From a checkpoint of a small transformer trained on Wikipedia: attention and MLP in parallel.
MLP neurons of a small language model. Each row is named by its layer, matrix (up: input weights; down: output weights) and neuron, and shows model dimensions 160-255. Each number is 500 + 25 x the weight over its row's rms, rounded and kept within 0 to 999. Numbers have three digits each.
After each neuron's rows, "fires in" lists the words (lower case) most often at its 100 highest values on Wikipedia text that the model never trained on. A number after a token or word is its count.

L10.up101:511504496525495489509496487509516475517509491484511513535515512511529535525540465512545526516513517496473479508555540464509526521534503507540522554474512513510536489526495538513473506543475543536517507524539489537499515484527527518520507534484506487512482515536523546507545495502520494542
L10.down101:485442524492524539491523536493485491501542529495471497514524482512483474475507528487449554516466483514481479498474555514508506465493490456460465479496459465507514496498522472462517479482504481445478489485483483477513463519453488547448514532465464512507508490519450526494489497533536511517
fires in: "known" 28, "general" 8, "chinese" 8, "returned" 5, "republican" 4

L10.up228:490502537487542504478505526510514543473491510501546531553485491506541547511474528512524497531527474548478495543517483494496490508488484507560511526505493487523550465535499544521505549507533511504511508505490500514505528498524521469491466540501494503530513511516477505513504532533514482478
L10.down228:525505509497480529535525516471520507523523520522461529528489525495505492484510506441518493519498473512511531469495531475511510520519503462464453484488506519471512481457491480535493500539520494535486512465526493545563432535481496534572466499522516509469537500512498499517517476478497525523
fires in: "on" 21, "well" 13, "through" 7, "whose" 6, "label" 5, "democratic" 5

L2.up992:503509460501510478495528490469503474544541527514499513520450466499504499473498498557510525518474507496514538494473444500502534513546508512477518463531473477497487487504483497488525521503504528469489477499503508493463489444454487511521519495490518542517522510528497488521445544467517439511
L2.down992:493493462505470487480518464498500493535531505472485515498459495484485507465504489520506503517480539499516509497476506455496512508495476501504517490461516451501512478486456533499496518500544495489506513491464513504516499476510481516478475516509490520488515527501535501514471516490515471519
fires in: "its" 24, "on" 15, "between" 13, "only" 4, "organic" 4

L2.up644:506479513472495511522518493478474510514498516508581474487539486480476464506475548504485475542476479503472508525508542520480498501509525490464527484496446485488511524481515543434492512514502502511461499470519490491526495454534480501439475532499513489495485467507459516531514483489467543473
L2.down644:490457497492478489466458507536518487470491510529491476488487462506496525484530476482513504495466492509472478485538434472490495479518490478454474546504471488474520446495447493485493499478481474488509531492474484487445488505493484508501468497464496499512463482476487503471511473486500490502
fires in: "this" 43, "goals" 13, "vocals" 9, "deals" 4

L2.up169:500483498479472470465508473504497497477484487487474499502522466498500483505460473508468501463531499521483524508472495485498474461474521478454513505496474498491464463443496462490480499466501465491499475515496512496499481494499484532488501473507507505459470514522485477485525473486487509488
L2.down169:515539494543493468528465505498509568514507509531493528487495498505508513516496445530460517533517442521490580478492563478478486497539496504468501506475473505471509521534461527533494513496494510512501490519489543542476488490519480531487448491479507504517544525521510516515520483490505486526
fires in: "which" 88

L14.up466:501493501576472517481505515481488524516418468498471524500486524502479531496491480514511459517515475487502523523516522481504491508466477490474506487501447501492533503485545495512500530542525484469492533554517494513442440521465504543482471498477455506526499510504520537540486475500525477515
L14.down466:512502524456470440525490480499502462486564521512492483486506476545511487505526452500482514528477491511507510501541493479492540472543509513488541485515499526487512510540497442471510503493430505523493472462507541505514520493512502498558536508466487464505484471463461509480508514458458494487
fires in: "attended" 13, "be" 12, "of" 10, "debt" 6, "massachusetts" 6, "kaiser" 4

L14.up353:502514460544485479515476513502523499517489520528502485526485475512508492503534491504512499498504523460512490537495500500528448499522520496445526522461450503473488480492521467488501473568505475483537507504534521507504458500523492486537547543520493493506490476539496531500472512494506512521
L14.down353:505513481486444489474487491489498478492492498468500529504463501482535476485514465481508537485520480490488495487502555558510498523517465513562478508530499508466501520513498473541525490468496499498485500504503481454496528537494486545484496475509459495524484544491499497502459515518514508476
fires in: "of" 26, "in" 12, "title" 7, "studied" 5, "portrait" 4

L2.up943:500521500502499480547512512483444504472518473529484469524515514538492568509535518495479511513489501515509502509545489478491509481479482524507517523522489497488483487528481507556503520516519512530474496545528477488521478479505517495518510538529505503455469482520482507510481490480517488521
L2.down943:536505458540460501525462539521557525517529474529482483510529476492511527514497508510480543512524493515534520481466512549526526547464496476455532498456464521529516523520492512460498483493518518511524466520471493523528538509530490527468516554499487511516543514490523481531517522526512499521
fires in: "been" 34, "were" 29, "000" 14, "youth" 6, "south" 4